config.toml
n_layer = 10
d_model = 256
n_head = 8
n_kv_head = 8
head_dim = 32
d_mlp = 576
vocab_size = 1257
activation = "geglu"
norm = "layernorm"
norm_place = "peri"
norm_eps = 1e-05
positions = "rope"
rope_base = 7100.0
rope_fraction = 0.25
qk_norm = false
attn_scale = 0.177
bias = "none"
tie_embeddings = true
parallel_block = false
extras = ["capped logits"]
init = "uniform"
init_std_qkv = 0.0492
init_std_o = 0.011
init_std_up = 0.0492
init_std_down = 0.011
optimizer = "adamw"
lr = 0.00182
lr_mult_qkv = 0.4
lr_mult_up = 1.44
beta1 = 0.9
beta2 = 0.99
lr_head = 0.0084
grad_clip = 1.0
warmup_steps = 239
schedule = "wsd"
decay_fraction = 0.81
decay_shape = "sqrt"
final_lr_fraction = 0.0
batch_tokens = 65536
seq_len = 256
doc_mask = true
train_tokens = 360300000
steps = 5498
dataset = "wikipedia_en"
MLP neurons of a small language model. Each row is named by its layer, matrix (gate and up: input weights; down: output weights) and neuron, and shows model dimensions 64-191. Each number is 200 + 30 x the weight over its row's rms, rounded and kept within 0 to 999. A neuron's up and down rows have the sign that makes its largest values positive.
After each neuron's rows, "fires on" lists the tokens most often at its 100 highest values on Wikipedia text that the model never trained on. A number after a token or word is its count.

L2.gate530,157,210,215,255,190,182,220,153,189,181,213,235,183,213,200,173,214,166,210,210,229,170,234,162,186,226,189,224,186,167,172,190,154,208,209,193,164,199,180,136,193,168,217,115,227,229,210,230,185,170,210,169,201,208,158,186,233,216,196,125,146,214,203,173,233,200,199,213,223,192,188,233,208,186,209,193,247,221,220,216,239,179,185,229,223,244,209,208,208,235,218,164,259,215,195,189,214,187,206,160,191,198,165,240,193,229,202,178,205,177,186,173,225,222,192,194,195,222,105,199,202,175,278,164,160,193,200,186
L2.up530,207,186,217,215,212,177,201,157,245,184,242,184,235,169,147,190,174,153,226,161,252,211,174,230,224,199,183,208,198,205,170,206,230,185,184,248,120,215,204,176,206,180,147,223,207,239,226,145,179,249,200,204,150,204,180,197,195,218,195,174,239,226,200,158,179,152,245,238,187,212,185,197,220,154,235,224,263,242,192,179,223,201,213,214,190,189,205,176,165,191,216,192,135,155,176,199,166,244,221,158,119,225,193,223,223,271,208,167,216,239,168,222,225,218,250,169,244,175,248,179,201,182,201,206,184,231,148,217
L2.down530,227,209,234,194,179,195,247,184,163,207,190,177,174,215,223,229,202,207,209,177,194,216,130,171,214,153,159,199,207,212,231,245,192,192,171,166,180,148,194,229,201,282,196,235,163,194,199,175,189,218,180,201,181,209,179,186,187,203,211,259,197,245,178,222,178,257,190,176,247,203,211,213,193,226,187,197,176,209,199,225,181,219,242,150,161,225,183,229,231,220,187,209,132,227,252,242,199,174,171,229,256,194,188,189,211,130,222,199,180,207,232,241,203,134,224,239,215,203,233,224,199,205,180,225,214,194,262,219
fires on: "t" 62, " He" 13, "ly" 12, "eneral" 8

L6.gate111,167,169,227,256,187,179,185,223,194,190,209,252,226,171,209,299,194,230,212,237,209,164,172,152,180,224,230,202,188,183,205,223,228,189,241,179,166,152,167,172,225,209,165,199,188,260,189,186,198,167,215,210,228,183,204,228,206,169,190,225,144,136,245,252,225,151,175,167,197,223,217,230,205,206,210,202,231,243,206,199,155,179,191,190,206,242,188,233,197,188,235,185,165,195,193,170,217,229,217,190,174,199,219,167,236,161,227,235,192,210,195,165,229,252,224,136,203,145,203,232,227,191,207,240,201,242,191,200
L6.up111,194,210,206,225,205,167,244,209,183,237,150,188,152,258,205,224,135,176,191,183,211,197,268,198,162,148,175,174,210,184,118,203,171,166,210,180,211,208,174,197,203,208,211,171,181,203,204,235,217,188,212,168,181,201,134,185,274,254,179,174,178,257,175,173,192,220,213,182,201,200,201,229,229,238,240,147,162,203,261,190,249,208,266,180,206,232,197,236,167,191,192,210,203,218,167,178,195,213,180,156,197,154,233,228,227,208,152,140,196,224,257,255,189,176,184,187,251,210,280,216,207,184,209,204,176,197,213,126
L6.down111,182,193,150,206,214,195,196,228,169,264,186,167,215,145,181,240,247,244,207,185,266,198,159,211,172,206,156,230,171,201,193,184,173,211,184,190,205,189,192,241,186,155,222,142,192,241,133,233,226,216,175,202,229,137,246,192,184,187,224,228,155,157,182,168,171,175,199,216,226,179,189,245,171,195,186,205,244,225,183,205,250,151,213,214,220,195,200,202,218,198,229,207,179,199,136,215,212,223,213,202,224,197,183,186,203,185,229,172,194,209,214,199,164,165,244,196,142,214,183,181,192,211,193,153,227,224,161,255
fires on: " and" 17, "." 17, " as" 13, " by" 10, " P" 8, "'s" 6

L6.gate377,151,238,237,231,172,240,220,217,151,198,164,226,233,221,235,233,177,226,247,190,158,170,177,163,224,153,219,228,196,176,195,208,191,219,155,217,173,194,185,208,238,226,211,255,233,155,160,167,171,198,192,175,168,214,185,235,229,220,183,182,160,182,205,248,212,207,174,153,166,147,236,227,180,242,238,195,227,190,229,253,204,171,177,174,258,221,220,172,187,232,213,248,155,200,211,228,222,255,198,208,181,186,203,176,198,154,219,217,239,148,219,209,164,191,228,228,169,198,182,197,221,155,179,218,207,203,238,155
L6.up377,228,202,193,220,214,224,218,189,192,172,200,191,209,239,198,235,157,184,214,200,192,232,256,191,127,156,188,197,149,233,220,188,201,215,235,185,184,240,221,179,210,202,204,181,224,163,195,202,184,155,265,191,206,261,273,190,202,178,232,182,245,280,193,203,153,196,242,195,170,150,197,193,207,211,217,208,172,199,211,234,186,196,215,155,221,241,166,229,151,217,188,240,228,174,186,222,201,185,213,193,228,146,250,155,226,235,213,179,246,151,199,227,115,248,162,197,246,209,191,204,158,180,212,175,221,220,185,177
L6.down377,189,195,206,195,203,215,223,221,170,232,213,133,229,162,212,187,197,161,247,170,199,217,166,208,194,162,195,271,191,195,187,273,174,230,137,232,210,198,229,167,224,131,242,176,217,200,205,199,217,193,190,148,204,225,196,225,171,212,174,209,232,241,211,186,174,168,206,192,208,182,161,222,199,193,185,213,206,202,180,150,220,247,197,185,190,223,154,217,222,238,136,187,190,217,162,228,162,164,223,217,214,195,252,208,236,176,165,247,198,163,210,245,233,205,214,219,157,231,151,178,212,247,166,220,201,167,213,178
fires on: "'s" 71, " including" 7, ":" 6, " as" 5, "e" 4

L2.gate508,170,183,235,169,263,219,189,148,255,191,149,167,195,193,148,240,179,232,259,224,184,157,211,188,210,200,184,182,218,189,204,242,168,200,215,204,154,193,238,159,225,240,229,209,208,173,228,217,199,202,169,210,178,260,227,187,170,237,175,216,174,159,213,184,142,199,115,165,195,212,200,217,274,136,225,197,193,243,252,170,225,164,237,188,174,231,148,179,216,199,240,189,250,165,194,187,180,159,191,230,115,195,174,235,273,156,208,172,163,187,191,245,198,147,207,165,175,228,190,226,218,195,216,167,181,231,242,169
L2.up508,239,160,201,179,209,208,193,148,201,130,184,198,202,197,171,223,220,227,228,264,207,234,193,191,186,206,144,196,201,192,196,207,216,156,219,167,218,201,214,149,196,232,180,203,256,207,262,177,177,234,178,162,191,193,212,229,191,206,202,250,228,142,170,211,189,195,230,202,191,230,173,191,237,201,206,243,204,226,212,191,222,189,212,194,229,247,240,222,121,204,253,190,200,149,156,187,245,191,226,164,216,179,246,235,184,183,195,179,191,248,164,205,220,176,218,215,215,234,184,177,190,188,155,189,192,127,224,203
L2.down508,235,206,282,205,215,182,137,247,163,205,179,189,227,173,237,188,219,185,230,190,248,203,180,209,162,273,243,183,186,191,206,164,227,249,211,186,192,216,160,221,234,205,201,167,248,220,198,218,206,164,252,195,230,150,164,201,140,182,227,227,173,195,168,203,242,229,170,166,203,245,257,200,223,193,222,193,213,189,226,205,192,181,178,227,188,201,188,192,203,215,157,208,191,192,218,195,204,203,236,216,222,227,192,214,165,200,151,203,232,212,271,219,197,198,210,186,220,160,202,165,260,134,151,183,163,213,216,145
fires on: "er" 33, "f" 16, "v" 15, " |" 13, " " 12, "u" 6

L2.gate135,240,177,292,168,157,166,232,216,217,158,171,188,244,148,217,220,194,187,235,189,191,156,201,221,170,160,180,231,203,203,186,181,194,222,257,188,194,212,229,191,181,200,241,232,151,167,223,200,228,235,223,202,173,194,198,152,176,147,188,184,174,218,162,158,192,227,174,167,171,245,187,221,222,167,306,207,185,173,211,204,199,208,218,170,211,221,218,248,191,196,151,179,219,147,226,241,212,197,211,189,188,194,188,219,192,210,197,177,184,171,217,255,166,270,225,183,240,170,168,163,214,178,184,200,164,285,182,197
L2.up135,237,232,167,180,191,158,228,168,192,161,206,175,299,256,197,217,219,194,201,132,196,147,165,204,222,206,217,207,226,160,247,184,240,189,188,197,150,231,212,213,135,227,235,233,231,163,231,265,200,179,240,216,247,202,171,181,218,190,228,198,198,212,187,181,230,176,164,196,191,220,174,235,207,160,201,227,190,146,202,201,132,218,192,218,225,221,217,227,233,93,154,167,245,180,198,233,209,249,201,239,213,187,245,184,185,222,232,202,188,232,176,197,174,205,238,174,189,162,227,244,204,167,245,189,213,212,220,197
L2.down135,190,182,224,127,221,209,170,231,217,211,201,241,126,196,195,180,207,207,223,251,183,235,207,214,216,171,178,153,259,246,182,227,189,186,253,238,200,177,197,186,176,180,218,199,190,190,194,164,237,210,153,208,177,190,210,208,251,189,168,195,151,193,229,195,232,243,214,132,177,202,207,193,212,190,222,154,200,230,167,153,270,186,231,177,191,181,208,209,176,218,224,155,181,189,212,171,168,179,212,168,191,256,172,231,228,166,179,190,186,202,238,213,210,240,219,212,219,241,180,195,236,230,166,201,192,222,124,249
fires on: " p" 100

L6.gate564,185,189,235,201,129,252,220,199,178,192,204,221,258,164,164,170,247,202,247,183,141,190,197,179,248,154,215,182,225,216,198,167,190,179,229,190,226,214,222,185,192,219,205,231,179,181,139,182,187,171,174,235,246,157,203,191,218,208,250,199,241,176,226,190,183,223,141,151,207,163,181,188,194,148,259,213,181,204,206,237,204,210,200,189,177,167,215,236,178,239,219,192,146,171,221,151,205,197,191,191,204,236,173,214,268,214,193,191,220,222,214,235,180,215,193,199,135,180,243,182,229,290,212,123,211,223,219,217
L6.up564,188,220,219,187,153,209,220,169,192,192,152,196,183,192,174,238,223,212,177,201,187,170,177,227,130,276,219,223,178,182,166,244,216,201,228,182,177,142,173,206,157,172,213,230,223,211,222,202,194,243,175,212,173,162,218,159,222,225,238,192,214,191,198,252,189,203,214,227,178,209,158,209,143,163,240,196,202,261,185,155,184,198,237,233,185,215,192,163,205,195,209,195,197,213,228,242,204,156,197,168,153,180,214,215,196,214,185,202,164,208,178,210,163,146,220,187,195,226,242,185,205,225,159,256,225,184,246,195
L6.down564,182,245,189,238,223,196,196,232,188,155,208,210,163,187,218,217,164,206,203,265,156,153,167,169,169,209,160,213,195,232,212,205,218,194,148,224,204,247,174,225,166,221,257,241,167,175,202,201,209,194,172,172,155,224,184,207,202,178,202,259,181,192,195,193,219,171,207,205,172,223,204,277,193,154,195,184,212,180,167,209,216,203,165,161,187,194,168,211,245,211,235,185,182,202,227,189,202,201,152,167,121,193,177,265,257,248,183,209,178,218,219,176,194,190,224,229,198,208,199,203,234,184,181,178,165,160,173,213
fires on: " cl" 28, "ill" 23, "ie" 9, "s" 6, " ed" 5, " ch" 4

L2.gate179,164,224,189,223,243,163,200,172,232,148,184,175,183,230,206,242,198,211,212,230,158,200,182,151,192,200,250,183,239,182,221,160,238,224,164,225,200,149,178,174,200,257,209,246,175,223,241,207,191,234,254,177,216,216,173,203,214,237,215,202,222,229,148,186,147,217,206,195,237,186,164,215,187,220,260,193,209,193,194,176,195,209,230,159,211,183,101,214,205,220,269,197,187,174,215,214,173,199,146,220,196,202,132,189,199,185,158,225,153,145,241,174,241,216,205,177,191,205,180,208,207,201,236,145,186,175,231,210
L2.up179,183,195,229,223,210,204,216,190,225,169,202,171,212,209,124,220,191,232,235,195,150,247,193,198,222,189,190,189,204,201,143,222,269,199,178,140,176,206,229,243,205,220,204,222,135,142,257,204,221,140,198,194,186,194,252,211,175,218,202,215,257,230,169,153,223,205,193,196,243,219,163,168,186,210,196,206,211,224,208,191,214,185,228,221,145,245,171,264,197,194,192,211,219,156,214,262,255,129,207,192,218,158,234,205,210,219,232,194,169,233,247,183,163,178,203,204,105,185,181,158,169,209,197,225,176,190,161,178
L2.down179,200,169,202,215,183,191,168,190,185,172,206,219,176,191,195,175,186,221,154,203,220,196,177,266,153,180,225,197,178,189,211,190,196,202,238,200,186,176,183,189,190,184,183,187,192,264,197,173,203,214,181,212,203,295,206,193,205,193,263,188,196,224,223,176,246,171,222,243,200,211,225,214,227,188,215,182,242,218,250,188,181,194,178,185,192,212,149,206,160,207,175,207,216,173,210,144,281,200,217,187,229,187,158,201,239,236,209,183,238,159,144,199,209,223,195,186,217,158,186,214,244,176,217,183,254,229,201,230
fires on: "S" 85, " Q" 5, "Q" 4, "rans" 4

L5.gate280,207,163,202,231,225,231,138,201,186,178,244,232,231,165,194,191,215,185,165,202,199,214,233,249,190,195,253,178,218,203,221,174,167,203,187,201,245,212,166,173,190,164,209,181,206,200,235,157,234,211,219,169,192,185,229,159,235,252,208,191,173,177,227,207,219,204,239,212,178,232,144,210,217,236,200,163,194,223,209,174,187,222,127,209,149,208,166,175,189,201,208,298,227,234,155,212,216,198,232,209,173,237,176,180,227,139,131,193,181,192,178,224,248,228,245,221,155,219,189,202,187,163,191,232,140,226,225,183
L5.up280,181,206,211,168,197,169,233,247,219,194,218,187,227,217,140,144,130,227,159,186,226,247,211,189,204,186,177,166,203,192,215,209,230,233,207,184,215,171,252,207,211,203,213,196,217,221,248,190,216,216,241,192,144,220,289,184,221,200,180,254,185,158,241,244,210,186,253,201,236,148,225,259,149,201,173,205,219,219,206,212,167,196,198,163,215,236,172,240,212,203,187,171,198,210,226,225,136,226,207,190,173,221,164,225,254,140,185,197,232,188,215,192,167,260,173,251,231,171,192,190,221,168,230,271,184,152,230,202
L5.down280,241,169,211,206,255,187,190,192,173,228,194,161,185,213,228,216,232,162,211,219,185,182,169,171,177,234,214,202,235,165,177,198,181,229,202,163,185,194,225,205,176,189,261,225,213,206,272,218,190,217,203,173,226,128,168,179,207,238,229,214,201,192,139,183,229,229,197,190,151,170,206,194,189,154,201,221,230,198,143,174,236,192,233,194,229,174,238,235,182,135,173,273,205,227,157,149,204,193,161,182,181,201,202,168,195,227,189,206,220,149,200,217,189,197,206,192,192,213,209,225,181,182,212,214,204,169,173,173
fires on: " F" 23, "ov" 22, "od" 17, " f" 12, "F" 10, "av" 4

L5.gate130,165,220,256,225,182,212,183,192,217,181,176,176,230,139,252,192,205,141,230,202,222,212,160,192,224,200,224,212,201,198,212,207,176,256,182,230,214,201,227,245,134,213,212,239,183,206,197,226,170,205,222,239,232,147,165,209,194,221,180,167,220,205,148,196,230,169,202,176,226,144,176,209,230,159,214,179,204,201,163,225,160,186,204,219,199,212,199,251,213,120,144,222,232,185,196,219,254,195,199,159,189,222,229,165,151,192,198,224,145,258,157,214,179,201,211,193,220,235,188,194,225,237,232,171,190,217,200,184
L5.up130,184,180,237,261,151,211,165,174,175,160,147,228,195,188,252,246,167,202,210,198,185,208,186,225,170,168,180,180,182,130,259,148,162,194,221,254,189,180,215,212,266,244,217,181,186,189,205,179,206,188,250,205,234,238,189,165,174,201,212,176,252,272,220,194,209,203,174,178,176,177,166,227,233,162,207,177,216,190,198,159,170,223,204,236,246,200,215,278,235,120,191,197,197,245,147,185,219,170,191,175,180,192,194,231,197,209,239,176,189,175,230,156,178,178,184,177,236,176,184,232,177,221,166,243,212,196,244,218
L5.down130,200,248,242,153,196,188,160,256,266,193,204,227,194,251,181,177,196,231,192,205,218,125,207,216,274,230,218,176,195,215,175,208,174,200,224,170,274,168,212,233,206,209,209,247,167,211,174,173,223,257,213,220,174,162,181,224,163,153,177,197,163,171,237,212,185,212,154,173,167,225,230,241,240,204,191,150,213,169,192,206,169,126,166,184,166,206,189,227,179,211,232,198,273,157,222,225,176,218,138,224,206,228,217,201,200,152,224,229,212,203,265,204,231,183,225,251,206,162,213,166,173,191,202,184,171,186,181,207
fires on: " ad" 21, " p" 19, " with" 8, " The" 6, " a" 4

L6.gate249,219,192,270,195,238,201,186,156,175,214,167,183,212,191,206,215,200,174,198,205,142,219,179,195,189,183,200,217,204,143,191,174,177,173,185,226,202,203,238,189,172,223,244,228,190,173,215,170,170,171,203,260,230,178,174,177,167,202,192,210,234,185,217,174,273,263,162,229,218,156,144,207,238,182,152,200,234,200,189,231,117,161,185,158,215,195,187,201,193,179,238,176,213,204,222,274,207,243,206,180,143,192,153,192,207,216,126,222,169,177,154,235,163,155,261,201,145,177,163,181,185,193,197,228,172,269,207,217
L6.up249,243,167,208,180,179,176,179,213,198,176,249,235,189,136,216,164,205,167,225,199,218,197,209,229,190,217,178,157,173,188,279,211,147,164,260,206,197,222,223,244,219,240,215,191,252,261,221,242,230,244,177,155,221,180,176,244,241,204,239,140,192,114,195,185,208,163,184,183,184,197,202,193,190,205,203,202,225,238,186,199,203,187,176,215,172,178,237,195,224,209,204,198,167,143,171,247,217,220,179,145,203,196,161,203,191,221,178,215,206,277,232,223,194,224,237,191,153,222,172,250,203,204,161,174,193,165,226,249
L6.down249,258,259,203,199,214,192,160,244,142,163,202,174,200,207,221,197,226,219,219,258,221,167,165,236,239,160,201,253,224,195,176,200,210,155,202,190,185,197,236,278,176,191,166,201,189,220,225,185,184,164,221,178,167,135,192,234,209,210,224,228,249,221,186,198,214,166,203,207,180,271,163,192,201,207,238,214,206,198,254,204,208,166,157,226,165,193,196,193,179,176,198,185,219,186,227,178,234,231,202,247,255,175,218,239,249,180,249,189,208,220,197,191,223,200,174,245,156,185,157,228,201,231,148,150,213,210,166,152
fires on: " " 80, " f" 6

L6.gate41,173,174,228,192,239,199,235,230,129,245,243,221,214,221,226,197,223,226,224,175,156,208,167,202,215,209,226,215,178,193,225,189,122,207,226,197,250,209,190,191,224,175,196,176,173,218,110,209,193,179,209,173,188,220,147,226,152,239,192,208,215,161,229,163,192,226,191,225,208,212,259,221,166,217,164,230,217,233,195,202,210,217,204,186,232,213,164,157,223,241,190,232,196,181,188,174,210,230,172,232,197,168,224,169,238,212,221,181,262,178,183,267,201,227,191,218,186,203,179,206,200,216,181,204,240,213,194,193
L6.up41,183,208,199,256,198,215,174,166,173,168,252,237,225,241,209,212,186,177,207,179,189,169,189,188,209,158,228,186,190,265,184,203,164,250,208,250,230,162,162,225,195,180,210,165,216,217,163,195,228,184,270,185,175,200,203,232,162,200,205,275,194,214,138,162,216,252,227,195,186,225,188,228,173,253,192,193,206,144,169,186,206,261,268,199,230,209,212,176,211,210,184,255,256,190,159,150,212,247,187,223,165,171,220,169,232,238,221,134,233,210,170,234,146,200,208,192,191,248,154,252,221,208,168,170,178,221,212,267
L6.down41,235,207,207,236,140,167,244,190,219,230,177,227,206,194,149,142,169,196,187,246,190,197,144,183,259,210,268,242,190,212,188,206,244,133,192,158,149,204,184,215,220,193,230,252,236,184,214,189,189,197,181,229,148,244,207,187,197,211,155,155,261,208,164,235,211,190,223,154,220,150,197,231,165,173,189,206,238,208,210,189,251,181,174,202,220,216,185,192,207,194,254,149,203,218,188,152,188,173,129,214,187,223,207,161,218,221,187,236,169,215,210,181,198,233,162,214,227,216,202,215,188,208,218,216,172,192,263,209
fires on: "ish" 17, "ite" 17, "tern" 11, "é" 9, "ch" 9

L2.gate568,216,171,225,242,171,215,161,201,173,205,165,236,224,208,186,206,186,166,218,240,208,218,229,167,169,211,206,208,216,167,209,261,197,158,195,199,190,117,228,232,159,237,222,216,182,163,162,165,225,179,214,170,219,258,200,177,230,166,187,205,172,201,213,250,184,231,218,179,208,175,190,249,242,143,242,220,219,225,211,202,152,223,178,196,206,180,211,196,207,170,251,190,216,259,145,239,235,220,214,277,197,233,228,235,141,179,198,172,234,167,115,126,138,163,183,178,131,173,197,232,241,234,196,191,168,238,198,203
L2.up568,206,172,224,217,163,219,199,199,273,173,209,201,157,202,195,201,192,200,191,197,196,194,210,154,200,241,183,214,224,204,166,223,251,113,211,240,184,249,189,184,200,220,156,209,184,218,198,179,245,176,132,225,179,168,211,153,205,202,203,216,199,219,153,187,230,183,212,232,191,182,120,168,166,192,196,184,202,200,185,193,171,201,184,229,125,168,191,164,184,168,167,192,209,203,241,201,234,212,180,197,241,227,226,202,198,154,206,235,197,217,208,231,188,273,259,202,164,180,207,216,271,260,190,188,198,165,148,208
L2.down568,199,240,220,158,156,194,212,216,262,185,247,211,211,197,161,200,228,151,226,191,266,181,241,221,190,212,194,248,187,189,198,167,244,230,275,172,154,219,153,169,166,127,209,177,178,200,217,219,191,216,166,202,191,135,221,159,183,183,210,170,146,225,190,179,239,136,206,182,189,209,193,180,188,236,165,204,121,196,229,213,210,162,204,183,138,221,182,135,258,244,181,136,191,200,219,226,141,201,216,170,200,213,173,241,167,194,221,264,148,211,236,186,181,239,245,248,233,205,178,176,209,194,203,204,233,212,193,147
fires on: " all" 26, " from" 26, "wn" 14, " between" 13, " |\n\n" 6

L6.gate153,194,210,206,239,207,177,220,212,205,202,179,200,210,188,263,207,193,155,195,221,212,142,215,190,200,162,240,167,206,177,173,200,219,222,195,229,171,215,231,208,249,217,190,209,201,159,222,129,161,163,212,223,189,175,209,187,213,203,214,203,176,189,111,189,204,203,245,174,204,175,191,208,227,238,182,224,236,200,269,235,243,184,205,223,196,255,174,212,192,192,245,256,202,205,283,258,207,218,152,260,152,211,223,198,162,166,215,259,192,196,205,198,226,208,209,194,133,190,165,205,224,169,184,195,226,166,219,178
L6.up153,214,172,243,190,193,184,187,267,198,207,258,150,194,229,206,171,198,240,191,226,218,204,255,191,213,222,213,143,209,173,122,211,228,200,244,200,170,212,231,202,207,208,150,191,187,172,186,151,205,232,183,212,199,159,270,200,148,181,244,283,171,209,210,220,202,176,214,196,234,204,210,190,165,254,248,211,198,173,235,235,208,256,129,180,183,209,153,184,229,219,232,215,218,176,226,184,252,195,255,191,254,224,200,190,148,182,178,195,175,224,165,168,142,148,220,185,199,221,207,232,164,198,167,195,255,156,195,229
L6.down153,183,138,231,218,218,185,242,248,215,176,207,238,155,188,218,202,168,199,212,181,147,182,174,208,203,190,174,198,162,258,246,189,210,210,199,239,190,216,224,245,182,155,169,190,200,266,114,231,181,236,250,193,197,171,246,177,185,181,227,198,173,228,186,234,180,178,203,266,241,188,201,144,166,154,168,238,233,224,209,192,164,221,212,177,198,199,179,195,237,204,184,164,211,180,242,172,212,206,208,169,270,204,221,160,141,224,188,164,210,217,231,193,140,167,187,189,162,158,196,214,174,195,243,176,198,198,172,244
fires on: "iz" 62, " Q" 18, "l" 8

L2.gate276,222,174,210,177,210,191,180,214,169,194,192,137,231,237,224,188,202,198,171,196,227,161,195,165,147,197,160,175,234,155,208,228,151,236,175,173,181,162,227,182,161,221,175,169,230,200,206,235,197,198,204,187,201,201,161,281,245,252,213,199,211,195,244,205,166,126,191,206,193,225,182,209,216,192,182,150,216,181,220,189,228,182,199,163,233,235,215,238,212,257,250,173,216,177,200,167,243,211,189,152,224,192,147,183,221,163,207,175,190,179,177,181,162,240,192,183,203,180,211,217,205,186,239,174,201,176,200,199
L2.up276,204,217,174,201,176,263,213,182,196,208,210,162,219,207,153,191,172,170,185,167,187,173,171,223,167,194,196,200,180,159,185,259,184,225,194,152,200,181,237,241,188,196,204,235,253,199,263,165,202,198,198,196,180,207,213,194,174,178,221,146,189,191,209,204,222,185,209,197,180,189,224,203,202,181,213,218,198,251,208,118,188,203,139,193,163,178,217,200,213,237,232,151,277,228,174,143,187,229,169,204,202,245,219,217,205,223,198,218,195,192,142,194,237,221,223,197,205,227,181,211,183,192,235,233,165,164,144,197
L2.down276,212,151,222,278,209,249,254,182,176,186,229,202,201,188,257,157,231,174,235,205,158,190,247,236,175,219,194,203,219,219,128,187,165,191,208,209,195,234,208,201,207,176,233,144,190,173,185,156,199,181,156,214,176,172,135,223,203,231,211,220,242,186,217,215,174,185,176,188,175,181,175,138,200,226,161,246,219,199,201,278,231,257,177,220,227,146,204,240,245,182,142,233,182,149,214,227,231,181,226,200,233,165,174,211,173,198,216,214,183,194,194,190,206,209,196,165,213,195,229,202,119,191,172,212,211,200,192,243
fires on: "t" 81, "and" 5, "al" 5

L5.gate209,167,193,226,246,229,220,235,233,180,164,198,213,190,167,198,229,214,251,201,185,200,139,168,197,222,230,139,151,160,151,197,161,216,204,225,206,154,156,223,204,150,233,205,197,178,210,190,236,183,163,202,303,184,227,216,180,193,237,227,176,162,225,114,254,222,210,155,182,211,183,172,215,192,220,221,196,244,231,147,194,175,148,254,187,202,181,215,211,162,244,205,195,193,204,228,189,215,189,210,189,255,198,180,200,221,245,220,209,156,214,166,190,194,219,171,228,176,216,192,196,208,212,188,242,219,216,186,199
L5.up209,189,206,155,235,255,221,164,245,238,212,256,191,198,194,172,160,206,148,227,230,225,197,164,192,183,200,237,201,177,182,151,214,199,152,256,241,208,203,251,256,168,154,247,221,183,178,178,161,218,215,188,194,240,240,176,193,179,189,229,272,184,189,162,256,137,241,249,173,191,184,186,198,179,192,191,216,214,186,178,197,245,190,182,178,204,183,179,273,181,237,200,199,196,202,198,169,183,161,254,196,230,194,223,149,213,192,171,230,203,204,200,178,207,195,211,220,192,214,163,186,136,194,183,189,147,195,197,232
L5.down209,148,175,131,218,163,178,205,188,253,204,209,192,227,158,189,208,220,218,156,199,255,187,228,214,181,132,248,215,249,248,221,179,175,210,215,157,197,179,218,195,186,244,214,154,124,190,186,166,186,199,221,175,184,181,237,182,226,167,196,185,186,211,254,166,191,220,184,239,149,238,203,234,188,206,156,202,185,210,213,181,267,236,203,227,211,192,261,186,192,133,202,229,202,190,235,217,188,227,219,218,210,178,230,250,156,211,187,239,204,187,215,176,198,160,166,208,183,221,197,186,207,177,176,169,205,202,193,152
fires on: " April" 16, " October" 11, " September" 10, "'" 10, " December" 9

L5.gate173,176,236,234,197,202,237,192,177,200,149,217,220,183,183,199,223,189,227,214,186,128,186,196,209,256,168,251,182,244,155,211,199,159,173,217,185,179,200,177,131,174,220,173,225,213,207,168,171,251,185,207,152,174,188,197,202,163,209,236,218,185,170,194,165,155,239,202,204,215,209,179,224,189,199,198,259,154,224,161,216,242,136,211,161,253,134,219,189,171,209,189,213,199,160,231,179,205,260,181,241,205,205,208,265,194,148,195,217,204,207,189,188,201,160,192,208,172,246,220,185,195,236,221,225,156,210,263,175
L5.up173,208,206,182,200,171,192,271,181,219,221,225,209,168,162,218,223,194,143,240,183,212,246,210,216,196,233,199,222,148,219,218,200,249,179,182,155,160,234,185,233,207,195,156,196,201,274,193,180,201,167,205,233,167,158,229,184,202,206,216,157,183,156,205,235,170,228,205,182,159,212,162,168,222,160,207,203,218,234,192,237,286,209,206,204,149,173,203,175,214,184,157,153,133,192,158,233,167,146,204,186,175,187,201,154,228,239,210,215,205,212,226,142,192,170,165,202,209,206,159,208,258,225,233,233,222,240,186,156
L5.down173,237,198,169,230,177,221,257,213,151,231,221,200,183,193,188,212,172,245,232,219,190,196,208,171,220,167,183,207,178,245,227,228,210,168,205,179,241,218,203,164,234,178,179,259,208,187,156,200,239,178,199,177,160,199,202,191,155,177,194,200,237,222,199,226,156,177,192,160,169,172,201,159,210,176,224,183,171,197,205,242,195,183,208,161,252,185,203,203,175,194,186,170,162,162,251,224,202,217,181,199,260,223,176,204,192,185,185,252,175,220,174,192,200,165,215,174,223,211,262,253,178,204,220,223,208,228,172,190
fires on: " cl" 60, " Cl" 33, "l" 5

L6.gate463,207,166,175,232,255,237,236,139,193,170,255,182,194,171,160,260,221,239,259,196,185,95,219,171,214,215,193,204,212,219,224,231,183,166,252,208,215,179,205,191,219,203,242,224,192,181,171,195,195,131,165,225,178,174,209,187,198,213,178,152,157,224,178,197,146,198,210,179,182,129,168,236,234,175,205,155,265,218,227,219,257,193,258,133,189,193,234,218,209,157,212,208,186,246,222,185,171,187,222,260,165,195,172,170,173,176,194,195,174,204,188,188,159,195,171,183,183,194,146,186,183,191,222,213,226,269,196,227
L6.up463,196,162,208,196,204,168,190,188,259,165,233,181,194,175,213,189,220,181,240,244,216,196,213,169,160,169,211,209,178,198,171,184,214,177,234,193,186,162,251,226,222,200,251,184,190,232,227,184,189,190,200,194,176,230,244,231,182,191,202,200,203,218,216,212,193,208,173,203,160,207,115,196,194,135,225,180,225,213,212,229,156,199,247,186,210,198,235,234,212,202,196,216,228,176,193,180,233,215,209,132,195,250,172,167,257,176,228,188,208,191,179,204,203,114,183,208,251,165,250,181,192,196,166,182,192,253,188,168
L6.down463,170,248,227,175,243,243,237,185,166,196,111,220,200,147,210,202,192,257,178,227,160,242,205,177,177,192,242,212,217,271,190,142,185,214,186,151,209,195,187,200,178,251,147,225,237,216,202,206,198,210,210,183,188,225,169,202,226,189,228,209,227,175,207,180,273,223,208,224,226,198,240,220,178,206,140,177,205,235,188,224,213,173,217,194,187,218,136,217,195,213,200,181,175,203,209,198,159,214,155,183,286,233,209,204,184,238,189,234,187,186,249,146,169,232,223,245,169,193,185,203,209,183,154,147,246,130,186,175
fires on: " October" 15, " November" 12, " April" 9, " February" 9, " September" 8, " August" 8